Weights of a small GPT-style language model, trained from scratch on English Wikipedia: normalized queries and keys.
MLP neurons of a small language model. Each row is named by its layer, matrix (up: input weights) and neuron, and shows model dimensions 341-511. Each number is 128 + 24 x the weight over its row's rms, rounded and kept within 0 to 255. Numbers have three digits each.
A block is one neuron, or neurons of one layer that tend to fire together. Before each block is what it responds to, as a language model described it from the Wikipedia text at the highest values.

Responds to: The token in the final cell of a markdown table row, just before the closing pipe, e.g. headers like Length, Ref, Pts, or empty cells.
L7.up214:116078125139179146109090150096115171147171131132144139131157092140092094158153114205107139129118128090145087096176058106117125126132159137114116141123104085167131140147151122133117110154107134126120113124083120160155140121163100093118144099122159113113167121075143136142135091123111137143111135153141111153134128138129121127097135140143178115145129153160143144098121120120117147119127134107139110130118160140147124099144174120116115097151116139107140146140083146112110141121144123117125116092126139117141119144118
L7.up518:125112154148144064128097154146149171122159114108149116154131122144169114152103155126095087135146122141157144103145118115108153082153080140128126118153111103128123124171120138103082150107096141124131160149107118150172152147180107111151108177119115094173105119164111105102163128143090135135129194121106142113134146129131107117151119134147111111108161131160118132066142124126150114112116101116155112117148116124151094107087144087148135128138123094152093096090139118133112154157140136100077115116097097154143126137167
L7.up993:123121135163113130156101114139137132117140069095119149180134124147123131132184124162107115110123098154136079146155116085073141147116118163148108118158123127161118145165122102142097134141156128144072158103139173131144137084165097144093127169177188141112114154143112145099147099105112121178125134172071101156112124142098121144156140167152119125118120148133111141122124173116134109155106142111105150143139133113153134078156163101132128131157148134133124156082120112143112132152160170102124138109112140126168140152118
L7.up1011:119134162143161156104095139109081141155129102117111168112163124101128130134178140200106160151143086110130050125120110087091129100099127119118117156142117102096107094161159108129132121132106108101094121105086146170150154119144116126149108135173137123095139151121119129131137147150109118148123129109156141151124132117102145130090123140137110103137121113158112128161127141109109161171137173107133133134153149121154122156137143142125104102163108127134114152150119164099134126159118113124114128091136181153170155148157
L7.up1204:067114140141144172124097151068070134117115150123121161100138120118141108157158099228098164133101132113153072154148111138088112101118105102118156152163087122156148108145172097090143147147130103116122152148079142150121125105135092106142122119165172142097107179100132137139137106150115150145102122142153148145132120128056135144110156139118149097136130156144100143138142144147119156118129141142136100138132116154133150118138133105141110082133079091137116136140127147117151128187116132106102127114129144111145146129122
L7.up1505:139115142109164115153097146096074115108194110090157097140140142148124115147114126136128140141117120111122104128164122123131124116103155134105131135136124052147137110155151131151128117147102103152103121135110148126150145112139155117099141115141111088138138127111140156099136116151108134159095162149076117165108132162136141104117086165129139137122131085109156113095127131125174122147118158100106106150108157129168107126124161134140111131172125079083113135130120132111141133149131155107095100090111122121147144175101
L7.up1785:143118145168171175131115142083081154149125142165100159115132105118118106129170148196115157155119119127114078143146070104111137123105147124125151165120099148155129085162189114084115153134115132139171107124099165140155135124125122124120133115150147126110124161099130140136142115139110147164112136149144135160125130157107133144095142133112121120132126152134103154109140122095122164108129128108107069152115144141159151137156163117126153090158104124124115152187109149095112147147112132140132129071118125109114129110136
L7.up1945:118111153179128148119104187080115194129133146122161155115156084113116109140172112210116142155108133071149100116174112126123117110139176129118168140142074114202105140134180100133113140134106134110121151095104129160159147107151103088133102106163176155130133127089140118155152128103116121157141120132151094142137132139072123145102133133125162099129160140140127128123133131114129119115142155138122107138111135153146134109119175115128140118156128138131105121133096128130128139155158148122134106069137106150166151153129

Responds to: Month-name tokens inside dates, usually just before a day or year number, e.g. born July 28, in January 1944, 5 November 2011.
L3.up470:131126128149125160132126131129130123155113138113190154128123094141115137143168127138097117168119131134155130128108119129139160135108139108162194123158132153135115125169104178097111138151084140148140134170185125165190168132122115131129099105152138082143128116090128156123129114130122162093103145154090131154148096131144165108124131094152151152112138133138144118148144173129136114138117117135118119122145123171190086135154115084135090146120096118128126122115125129161108143067089130096115150121087127097092107136147
L3.up495:113132128144131169128148145140118088142128126112145147151122102100120064144110072120113155126077124135165131113137137115113133106139141125150151109157144128130080128123105142119093126125122084111165159148104124128152126149133122092107136128147167094099067136149131159146143148149117169131096116123139164121130115119106139164105109132121127111119138106140116153146138099130110132166132127144162104128156142149195121087120105058110144128120110105141123124119133076160172117121121127112135112135137133124137170164154
L3.up530:105153162164127176125121158144115070129133124127166158188119099107116111128157124086109109084125098169137151105130133154147163117149157127138143113113138159127133137166133107128131160141132122116171092116164113105158168145094154120057142128136116084101118120118185179180143120166123137143072122130086151126099105140132121112076112162147157134152134121137152128112134125167112127116116127104150086141162085137212091106142129106176091101164152110115123105112137123138159125126105124086144109114133102125136099136180
L3.up1934:131105192123115174110110124147145110137130120127138170183157107148180147126130125157107136133088151136118155130085116145110159127175125160132130109109118122162150100123136129148132119147118075063136088116163094136187163118113108062123146092148131132100140171116151135129172124094142178117089080139151169162103091122115145156085156146098158091113141156108125122147128125141098101138093105096145168139105133152148125107123129150165048125173141133121146141108113092146157135135138139114125120123111151173139103139157

Responds to: Month names inside full dates, strongest in biography birth dates (born December 13, born 13 March), also release dates; weaker on "from", "in".
L5.up324:091136119140141137133093102093129104109164120132179138142145123060140092120139116159109138134107121151111124147089140137171171151158158116124097138147118164152145139155127117138157123135132130118105135147129116129160181133175147144140090199125138068100100152115147118138157125165138167100113148171131119099113137134126109141070156179103117124124135120083096150150113160157101153106107138096140107116138139105129113116154118098168127119091154151148134093134150109127135142107140107118130139142148122164168130113116
L5.up774:150131132126138120119134126109083130112150135100198129104130105091142116129140108111098142105092142152150132125123131146175183128138134131144130109172140189117120125165125174170104160118150122106116110126146113154140177076128146132095117138170138067126116102094123119134157117133124188126128147156111109119137122133129131115125127102102154169133139127113137132126141144162131130126114158120173108141124133111147114107155119097194136139110138172133118136150126161143145124117133110123148096127178159143144125144125

Responds to: Number tokens and the spaces before them inside cells of flattened stat tables like football appearances/goals or league standings, e.g. "| 0 |", "; 0;", "18".
L3.up444:125130153117102103131122133151136124108147131139148132194165097093136130175109147127078102146102110169168126168145132175121120123104108063155109123101130143106138136164153177129130186134130100114130093156147131103161166136144108128114100111098143136141080125189148135109143131146139168137132159126139138120123148122109159155119156121097135135093131165115087164141142137164117118092139087109146136145117167149122125105169151104146125137121146076171108103174115152152150131095138138103124118149144137163127174154130
L3.up553:111120116186159160099207135140128149122152131132166096121169081102063148145166119201085149118138132124130075183135146131132178094119115146088113092118127123106153127146152174156102156150092138160124126143115127124186187134102059089137149125121109134144118097171128153185172127120108181164110160143129121144130138131139166129146129097116127126129158143101107140137147137095146100097176109137141128102139144174099128126134162112109124145140103141149108119143121112165138189124159131116082150050122098170118098175124
L3.up871:130173134137158129124158124134170084090124137145185156149113136116113121159151140106119108103124134089140117161134142139160125141097135122126116132149167119134128172144110158123116136080183096148139120130117142109193182129164126174095123122140109113153100102131120146097131134163194136119112134153134162134132140130151145137153128109071127187134124114126102167129120133113160112118106106107139134145152167130144121151205130137122120150134120076127089165136124178103128120123107088127150152127108078156094162149147
L3.up1206:120135084185101140120169167131141141144136118117166121132116089163102129128186149140074144137141122127151110168133132106137169127120105157109149104146143114134128132139102143116101169135095154210083166133125136142136171130127095129117131107118080114101111100156143154127167146147107189195113131118149124156137118131164113097162109138107101121106164110085139153147157118164151106064134121114111117101137149145093123108154147094117146150138119145128111119089119099164116182112169132153139149082122097166120109171142

Responds to: Word pieces at the start or middle of a name or term that already appeared earlier in the text, such as Ro-ch-ambeau, K-n-app, Over-w-atch, Peel.
L5.up1018:203085132131151134150087179153130126130128122129155090093143144120139171127133117093097159145102105087133130170110102121078123111140107117133109151225117144155130145133072137153135123082110121143062151126160154182126130130110132151138137115161135135093133160107116135155141147141112136113126129165109133142147110132168127134134120125144115146132157107166157144124082107137140148116117130128151078108129182125121136159136141155144137102125160099125109166103117155115123110149129128080106109108143107157130145147147
L5.up1333:181056121118113107131116129141119145150125130134161100146128138098122136129126116073106150101109165060151116178104110121122167175152144128149141171209073157131116135135123118170129130095127124161077122130134158217142143149101115119145103121163107132133099181134123133106136167125126158149096144127130145137127090153135096152150149117136083136128152144162137170124116100136135117108095121123149081140116177151090118139154121131131151124143136099086127088129113137108143131183137114090098153114131106121130116141113

Responds to: The pipe separating cells near the end of a table row, e.g. after a total, Swing, or final value, in sports stats and election tables.
L5.up2:120085142147155162186126129116110158116163119137176128152131102107133136179146118141074151167118159133134046103163119101127139084130115133127136140158118099169120096191121103168099154137126133160117086125105096144144152110135093156104133140134171133114149137085108118121110113153108151165114109150130148127043159153112121129127178123117195143158145157104130167113139113122099131155123143112134151181133153120166106119153157107137121126122144121082137159117095146146117117133182131117131126063136136105109113126142
L5.up328:123063131174147131138156102143108149171151142121172105114117083121143123164115125125095152129122153137141053155162132126126119131144115132098115141163127148111150111190095117160116154115149118177149067169147102142129126079123098125105119150139121129147148126119119125095124108150119132131081115148154135133083092144126138146165141113104169124179140143112150145120131136145097111165096103100128126163100156128156131122134176110149094131142114135033152157095128144154138108092162130127139130094154113114140146140154

Responds to: Tokens in the middle of film, song or book titles and their credits, such as the in Rock the World, Got, colons, and ISBN 978 pieces.
L3.up352:160164110139150180106133106152145092092104117089163126163141108113128157129102122134133130178131114127112096126124137120122152097113122125108101138136137114098143082141141095157105088135106092133133103146129125096120111135075104138110186123092156130161185089146083166175135132096136142159161114138159125112116112119118140108108149120142076133118114126109153115159140126130107111111129122139181118115143131133123113157179152114152118114138153085136129140144152114162144144097122140145118141087137179173121121144135
L3.up989:135146096115144127102118155140116089144161117053115134118134097157114076129110117137134119134140124149116133116150118143119157124159152132148121139119111138139125092157137116104163097098105180150124125170098124136127131107104100141106112123123130098121122073118142126159157080107129098142124137173131133133126132113139098089127101135115105120130112125132130131121124120128200124110122107134180131110171128136170153156122118133117137095094098149118127150132129134165166135093140142111090142086210123190196126113149
L3.up1141:141145099119108136101155152156097132143131126098118094136134113154070103099147126125119095156140072120145138146137112159106154098182124089117131149152105091147160143134132153126156130144145142160122120135161117126116147103082109142123132162116144115175134134099112097132141103097122137170113126134130115105146111095116084122098121117123155095075134148142138140120115080122168142126167138130174111111068114123179115084146167093121158091150097140167124159111119149135130130124147162133086126144139152170152103140126
L3.up1788:113149119130134122102157156150090103135122127107133165108126104094114154139135118140094103123144141180148095129111120126103152097140148144147146115128151138123129099189127080134129130134110110152132083176167109135126148109096122174121138144159146117056136149136119150131135115094119125107102122168116124111111150095141083157128144098142125128125151091067146147125152161166135123143142169130166121139140139131122141172159205115126088165134135103091162136087119119155155148129126140108160124130137118128128117152125

Responds to: Tokens in filmographies, episode tables and discographies, often just before a work title, such as as, in, the, |, voice, Madness.
L7.up289:151106144126146165093113129109124058115127088125143180133117119095095104168139086083116091082128142150133137120136144174132145135110120118126147146146134131146150125151113120110088078115149156095140106121151147122133121106101096120109159120105140128135133121132123158120142098136151119115123105145133175118127146145116121126140138141106100144120106092124138146131180084107149114168096138141168131137126165171174114095129119108096117155158129109146147170123142159161137133156091101153099109136150114117169154132133
L7.up646:117137110160153131107126106145123110124172110081137194181081162073107122136124133125143128066153143139142121132142134101131116147164132123125121154146142140113129128156088103098136102136129148186133126129095130143122110139157150113134125137075150147146123151166121163125136113120145121131102137172118140142137127117110059122101127168120133170114123132120122144092104124159164131146141140151154128139129103214134136147150153133113073139121108114126116141150150169151135146118148156156125114120144119090114132141181
L7.up667:123123102138110156112126123123147094074122099103142167181121146112144097151145100117129134156132133145150143109106129102113145105154146108165132133116161142126178143175088100086159131116179133102101112178123090131133132125116103120105159117111154086140123120101135129141138133119149103090127181129150117109146163123088077146099140127136114150125146149188117179145133097131141132114131127136138115137155156149134115129121126127155114107104126097117151147114166138166164116142116120109142123120211149109161146132160
L7.up714:080165079176110118078131124122143122109140094110160164159137153089121128137124107101114110096107115196161126152146150097153127146123051076138129119121148087151141147148121130110116103096118187111135117115109106104129141150128077105135187128096087118143120108124160139120132096115149190146124148101139139118098125115129140114111112109121123127129139147141091151119101124148111109144133128164159137116102165136146122085149120122109139118134106172106121117111112128147130134162166110154140120096176111124172137151163
L7.up1210:127153147114135114118147152137125081102127126045152137160184110131091090109087130121121118109153102133129125148109116134167102131165178113110149139151136125160116153160129153117128127150120102141148133187123180138139107175132128105113121083157136141162128107147106094132126095123098114174097093169143118118121113089080112129131118146145148110113133130132101128127098143169119158145140161121152193138113131151161140103095120133099133114127095108099127122129131098140127166111133169109129158137144125141172138147165
L7.up1385:123134120134119178107130140119134098104133139145135151183110147127129099114129134132103179141143139146106143124106103141123123145100139086115138124131164120106169152173106155163126105158143101186158096165134160124121113110131100098113162112152172115132147136099103116096152134070138146123096195166100084131116128130135121150141174141114129117089113168092145145165133092145137106158122148107133158120118104119129118129145140151119120110128102112100146127129100112160158131126133150145104100131181113098150143155127
L7.up1584:142156142121146119139113126114126099139102104080111148124150123126146084149145099128111145103151134166154093132099126114099106149099143127156150130094138124105159125140094125112123123114116116111109111176147157160130147161151111144130098115109136143116138146162147136135132122125167094093111162152110159123156123073119126126096125144139142131127152133092090164118143057149148150121098159114123129125154128134144132124147120101120110118131129068136113109157161118148146126183200186152132158139179150121121108122167
L7.up1719:165140100092154158111118096128125122132104091117089149174174143105155120117077121118120112142167107169110146108139132122117145116129150107177130169124104158122166143139085119109148102147106157146156128152142147132122138147105118141110172123135131100163139108112132149144129110122141146158171133145107169139125131086083112153089133120124093130096115161130138098115152139171154160108108121159120088096109142175115116156138107120147108105094137077086132165115104127147121127109149159131135147112142097105177153108140

Responds to: Cell boundaries in Wikipedia markdown tables, mainly the closing pipe and line break after a final numeric cell (e.g. 162 |, 3:39 |), also dashes and pluses inside records like 13–18 or 0+1.
L5.up185:127117154169119176127126133117084085123174129134141149178142103083157162134155160181090155136123121110117073196117147117105134128133119106110124095105100109159125097179143137106125129136107115151092107134120097142177159126145074151095105110163142100120158173153133141134151119127142129147127124139131116152131124139106125136106120129143172104135139126120143141109143116125150131148129128103122160122117138138110118120145181120099072118128124133109118149111126156139172131137137143088124134097116099118188107140138
L5.up1837:141105150135134163152114109086106129117163094141156157162120087109135134109138130156096193154092160084159078130174110100085152091119130154089109119148099104164112089175126117168136142130102124151130094086109162130134124081124102126099097126142160147122138156099126138137125114133124131172113106145146142140139129182115143137132136156144152131144132123165116122094130134122163090137142152111141129132121149141151092109135114115110118125138086103125113153128110109142110106099160144120135147085130124106182137148098

Responds to: Pipe separators between cells in Markdown tables (election results, sports standings, track listings), especially the final cell of rows and header rows, e.g. Swing |, Length |.
L7.up784:137136161130121159134117154149089138083116108140153173183161124142140069163150179092110103110101150119132131139129111099082178143166109125143132178116119107132119117129126131154110122137138152119077131154138185184170185140122111123125085170101141146101123131113144132114141094114092144132146134113151135151148147162147133115145139139167146134128133153127112137121152159113143139130114121134170128131117142143140080095131121096121117082101060127114121129132090162188150156142183142094106121085135115149103170119113
L7.up1000:089128168141160172150112127163107098119144098160116118160152144096151110125136083176116171119172132093116118115152119124089214168141122178109100143150142120159108114146134115147123103117104159137130126106079198118141153118157121148142100101109115115142170137132153160099138148074084112151125170147106126135084128139110146129117152127088137133132147141107128141105137121137098113121115111121113185117152148157129109119133104105124099131092132126112144097098146135190149139171125108161108110066122074112147145161165
L7.up1123:145138099121170137150084123101126176140143126138113122101090101134070083128151137198098167136125116124119073118175086116136127144140179121111131176152116137153144125123167076114119155118115110146137085140056138136135157098159126090113097105107137099124166138101115129134124068096116135128109147169138141149092129143089135120112163119137150127138124152101127137097162100106122152106135119134127128095118127178137150170138110114105137117106113122121133167108127135132147113134130095129154135080144123136154123151125
L7.up1250:127137192116090130165097156131130135103123124148131180160170159115138174098172121114109109076132138159107128118180136157067135102183103116153126117139126138119102144181140152127114134102186140106117144148114111098141172116138119141108095163136074089089158122098127140078130093117130149173104112120130106154112130133141128118111173098084143097117144135123120124109142133163130145108101108130177144125162159147121143161111122134132159120133138098119077169131107118104206177118089127092145140125161146152111151117131
L7.up1260:125132123124121171125121138150132124083130134114131170135135131144104124145149113107123144113094133123155105157171145111162175113121100171093106159128159096196115157142156119138129107149153138115106129128110176110164151155171139112152133184144137148125063144145145175125133108132143137132092166154124122158104149158130105139125158127154091156137143162125088138117127106173166090105157152121108142153105132119145112110171135091112140143127115113094154141161130135150164117170175118128146136112139128106156199141099
L7.up1519:095161156135159145183147116132117115147128092130153127116154172111130154159114114129127115074138127117148136123134121085071125112104101119082085156144118120179172112150163151147106114129130121161120140112101152120148134159117109130124109143133114129150133146126125153140128124156072075132158161116110155152155100100088117146143146151094143144147116119132079117161148136165112133114141129136106125118108166130133156105147119114117105139148099134087072097123148091149142154140179159163142107119138152110128098173145
L7.up1846:108093151143188135132116116120097163119149117136143124112141098125120104139134120172090123120108159142132101102167133124105087123126123154135145145135125108136131106136130078142117138149101124137117077124082157143150160148162090107137097123126142113114151161128126164120119083095118148158118154131193156105076167165117103157104164112087171116100143131094146169124170121163090121081107121139121123143092156180133108095182155108135128110124141118100137149114108129168127110116149128124147121063123139121111162160151
L7.up1932:145111145111156129142088130121138168135148103139113139124115041101154109151096122128113147124132136133099106130142116140106157123108121136140132152164096127156140062148122123145099120141130121153128114146083128085149127115157117139122106101173134156137177127096104125149123066118132117110117123172160114170090120105138143141124148115140106127109141132092122120124166077117156099131067137087123171163134122160130158172150177101116135127084114035098181123107142124122147167148128119148149112067104086140119164135118

Responds to: Middle subword pieces inside proper names that were already seen earlier in the text, e.g. Ferencv-á-ros, Galatas-ar-ay, Sz-ina, Busch.
L3.up166:148125125101122120130118135158115130105101129148135149117150139120125101121130177086106146162093132073125123139102093131129196150137159134153152160162112195132151139152096137140094133123142095156084125144174118206141131120109143177118100100170140153094127128114155101068134163095154152131112133126154142152135078160151118132168162110113135178145131146140131141157124116127165132091116132131136102117150130130127088128130137152128146145117156107113122113114121160135131122152138153096082137138128108132124115137128
L3.up531:120124122129099126129135177169128119129099165090134135107142123146135100135155148113095098153111142087151135132115123162124129147134178133114137178141119147139109133134061135142158123153105151159164117128172104124119113144065140152133127129124133150114139146139134092100127171101144145149139088139096138121108082130110110122165162073131094105107134132141144167115110099150177134097156128171131089128218150172138119146129132132101135135167137132138108150108138168108126158121138169108120095101128148105136140115144
L3.up1030:123113114080126094104128144140095111118110174120122165090124119137103109114132155147120135163096147103116139115175165144114158114139220129124147136157071154114147163107146116095141118095112122117138141153127096151139147121133141150150075120157145155105158120125139096113137144089153121130140124123143137134131134110157134113162103111126145153145135205155132140112090095115174193109133122168094119110138171167142129146141102145101115105113144149175118120102168153167164133123160174083133119143123160110160122115158
L3.up1791:098142125110124131096123147157088133127100148113132129097121148123105120109123143108102119132128147106116129131157195113121139128148194131122136161127108107123174131111122116034145122089116156135140160152180086132138142122123142151118055125153138136092152126109132111124132149098143109136125120141125129143130139074142125133158109118120171146130142161154074139096089082133148137089140134146113111097149135154129129129153107132112116113143137133170082111109183144156145139125139145075117078150128146145135127137174

Responds to: Word pieces inside a name, date or field that repeats one just above it in tables and lists, e.g. Nacionalista, 11 August, the "- By decision" lines.
L7.up112:126111125132129108138102135152131108141113164126142165177129128129076104160122131119105121137116074133162128170166170122126146135109145157129152147096125153136109130186108167168097182169181083140143122141139120170160157110102113129116120119155135137138077136127142130077146104128134139108136140156153137147113142120106163144159191130085126121111111128112059199136131087133137118085117117177130123108124130112131099111161114154104149135139123109117088100123154120104118166079110148137148130119144179113132109151086
L7.up507:145164122128092095154120137129132116146142139157134153142112151132145138110135132100127113122111174073133158145135112116142125118160104174157097151142131119121183175143117116112126109101147123150150111141106136134147146143151098126161138150119133126113142142124116077160136120109098105142138182110089125137134143150156107135155140131115091162118120100152123147094118092113130114170094102132148163155133127147131092074129099125103099077158116125141104134136145187088146121124121128137112137124131160096132184122086
L7.up557:153123120108136166148152117173119091116111143134149128142131142123135139150098139107081128109114135075103154195082125130102137187123139118108120196132133113091132130188125148114133110107176110183111116148123135155134159165079162106141097151081143146124108135123133129089122103088136117117110132147146152110129129133159084137117145127120125127127138126124131126128105129122100147136093096135187136091111114136152100143154105163119134117127108134155090135119161144104163166140119172149111107158144155142150135142115
L7.up706:164104160109126146147126163125121134126100121091139149132162097127126093117144165115052128181108147114142126164099101142115160139111146101120147162156111130146102129137134177188149135135126142117107157135181132160118154062091136166104099133158143182110138149125127113109135113164133126178183165121150140132130140180162127117152172145149112119155108090132125130108121110125193161111131105116131121134169127120122113157138114121136144103135115089129095129130173139090120132145112201062117109119174098150146186137132
L7.up742:110103120078110110144083115155139148122077144148125126103111159157141162104138137082140138145120162089099175145156121145133163124109154129138162128149093167134120172125128135125107137113122133137113160099150127145113113132140107161165104114170154124132130123086132081089114152103145089143151138071107157136168100168174141090181120121141123161145119114199143131154135112120142161140120114166097140147145154133125129120111096155106137107127160128110132150115114131113119112134096122115132148176121131100096115109121
L7.up1086:130119096118117155127116118149114120118105150144107198160125111126116142119124130105085104115091144096112156173167179113086143148136154148101118179144142126101121146160111134112136148136173124163125112144156131162139149115120128124157050156132151161158153116145147119076129080091163113124124144119168166126122123159145102128123166145110109127119133141129106173135125134109150111119090112164151131124065137129149096133165105127102094091124103113166102099061158151146140144103131209146088121144137135116148133144125
L7.up1173:139105148151168119110134127141137127067090130128127203114131106097136147119096144114097131119120185107127144181127183117089113113134136120146104151160112089123113105160112164161117137099136134132160132134148137174145152128127124080096115166140104146203186138103121092113170124104156094116140159148155159128142077141148117130105154118137155089101128145129128170103167158116131106098137088160159093119119094140176123116142147132121136118122118119176086085093123151139082144103117169120109126126109129150114112127162
L7.up1278:118163136111120155117160116138100081088102132098089200137181157073142093136187124097105115076121104131130141118152143084064175132130136093122121147103127108096148135139134145132187121151142074145108123152111138135115124135105123124106109136128166139096109123119142140104126128087170134143108165118121136123086137157106164128129147121127150145150129171146111126121149135104184091125097099159158167145119107183156138128101136157099107127111090137112145155175153131140173150112161155139148111131156131100106139143151

Responds to: Nouns naming a creative work or release, mostly film, also album, song, book, single, movie, usually right after "the" or a descriptor like "2001 Hungarian comedy".
L5.up699:155105153100075146148121148160160100105095107127157092106122141129118111125110137085125074113090116163124107141114114083111154172122128130164066133148161157116132117149141154117128100146134143100070096137141122146144146151100164138093178144133125100086116101150127121166156147107117132148139112113131143144100147093146149099138130137138133129138115118098150108140137097133120132135081095132127121130108147157137122112141126124135104133192112117161075135147126194171167148122135123134108146104159182141139144167147
L5.up1149:125111090142155173124169077124147108157086115122117150179142103123131156137124140145114097147120121127133087130112131100123125127083130114154121162073182168117147114179122137138135120130092094149124120181137138162124161107091126150123127197128162113163143095104139153152116113103164135103097139178115146155144130121104104143126117155134096122127104172137105136127115149177169096129126104154146115104104106154137157133145133114144136110153134078111122181120143097118163155115134111122134112130144135121137112111154

Responds to: The pipe separating cells in markdown tables, mostly right after a numeric cell such as votes, percentages or stats, e.g. "84.3 |", "490 |".
L3.up512:134150164125131112138120143147115130104149128123193165167118103086119151185111149103106091146120168139122118174163125201166125103102137112143161152097108139104107108140153120134093144131116085141129124157112101145172169100107129148122085107155143107112136140143130088117130155112114096170103098111146198117096138104113131162078166144131138135154180136108111141131126113103090113098137126128133112133150162135134175110147123101114132116097126131141117121144121124191162156154129122094154128144097096149135123146167
L3.up625:118186156147143131141113110141140113116138118147135136129137106066143152166098142127081100108145115152124098147156124172140129112127119139132141164185171134173115165183131138140108163112133094102151105142117103153142140111128092144139090156128131093114170135133122126150122152122120164135101153126130111144064140107123096134159162116135159148117157158109126106134164151169119102167100124113152150143129126138101143120174136103115131165116165071112114134118143120141150161122124136140160120082103124138092154142134
L3.up1017:107155139094142134175123151177161158126112121128158127172111128103113126167089146108063077132119154159135088151151137166158145137104120175115161147166130127158148131191094133137092162129137130125126116171102113148134154139143133152139103146111134111095104113168121131106100138156111163120101153137157110122075134142147110121191161158129115161127125138063111155129134124129129135135095107134140150165117150141116148116158167135101139184122120137121146178110183115133160149128180127157176148091126154117112128137140
L3.up1571:129119126083150130168092163185149159131111131132143141190128098101126136172101125109071066122152132172128093184137140194146140167112143157087180163157127134167138136201102117159087142145126103135116100148118103149124146131126152124138107162113116121085138124162129147124107142152096121128086140131136126125065124137138105120163170141113132171131132144080105132139155136120111130143082128125137132167123152129106141114139149145116148179137140125088129139106170142154160163111163147136159161116107141121128122130140